config.yaml
num_hidden_layers: 13
head_dim: 32
vocab_size: 32000
bias: "all"
tie_word_embeddings: false
init_std_down: 0.0
optimizer: "adam_variant"
beta1: 0.9
lr_head: 0.0108
decay_fraction: 0.387
doc_mask: true
train_tokens: 427200000
max_steps: 9277
dataset: "wikipedia_en"
MLP neurons of a small language model. Each row is named by its layer, matrix (up: input weights) and neuron, and shows model dimensions 64-159. Each number is 128 + 24 x the weight over its row's rms, rounded and kept within 0 to 255. Numbers have three digits each.
After each neuron's rows, "fires in" lists the words (lower case) most often at its 100 highest values on Wikipedia text that the model never trained on.

L7.up510:130079126158098141139154186126140125141130139136130139131110127119092109097150139111137095120165141132141176162132117112128155125158143124114118151133137141151136128129095121122080127128135178118079171124167118131122117149139126136137122135097075159126146130177135099073065144155130097119
fires in: "who", "which", "that", "what", "where"

L2.up607:143085142119108156118119131109148123093153157105111127122081130115173088134168182126100105131134086106125140175116133108158102122125103154107128138131131114113136097079123138122115107102176176159114129141134112088136122125145117141127109088118120144135103148122165106163094129139137160156
fires in: "bank", "art", "gold", "oil", "batting", "support"

L6.up302:123088135152119094134161175134176141121140115096114115119115121152079133082088112083128105152149145125075119159123112156148162138118108163097127149144116163151125145121123131114090111144128141112134069130147140158095094199084116150088149114124090129128191142131152100127135114156097115142
fires in: "united", "on", "according", "announced"

L2.up352:138136191150076169168143145108111122148141125121102167086128143135111120178082122117134103127130097130108154118122144137139126130099105119122154085152128134083091089114122111117094123176131118148160156157168127161116123137127128157128117086117107115125120139121132106144139156173171101131
fires in: "5", "0", "1", "2", "9", "4"

L4.up445:137140138139156162128096093112129125141115119160113153114107132118144153144117158121185116159127123115087168074118107072135128127129147119148122164151115123093092127128058190183137130158154131122128142138137103120125171131151121137158121102130093133143120146111158137098107155072155130132
fires in: "one", "3", "5", "being"

L6.up524:161105124134115137075118101118128174120135139116112143107111170164107120115096104122145037154156094128130126145166144144109122113168105142122173097138146131092141079125112158078129147123143147099124167116139105113110120093133129148126101095114127138129106111108138144185107122120178181161
fires in: "in", "television", "railroad", "limited", "sports"

L2.up580:128165138141154161136148171123138144118123147103152067111176160134148100148110152132121107172175126137105125152121131112167140127128108149136114141155151104131108120124113114102073100146164095100133133133135129095119081138122102102093118114138106102177112107108119120176170145151140115110
fires in: "through", "along", "around", "within", "over", "before"

L2.up288:110147120121128098154138126121084131128160124115160155140112090100156094133091093145183134123084101134136081122143133137122080126123110103131145157144143173104114173112121106137136157134115115151113139139122161114123147112128166162090125099166146132143140145088133080109130161129135112137
fires in: "them", "according", "history", "moved", "transferred"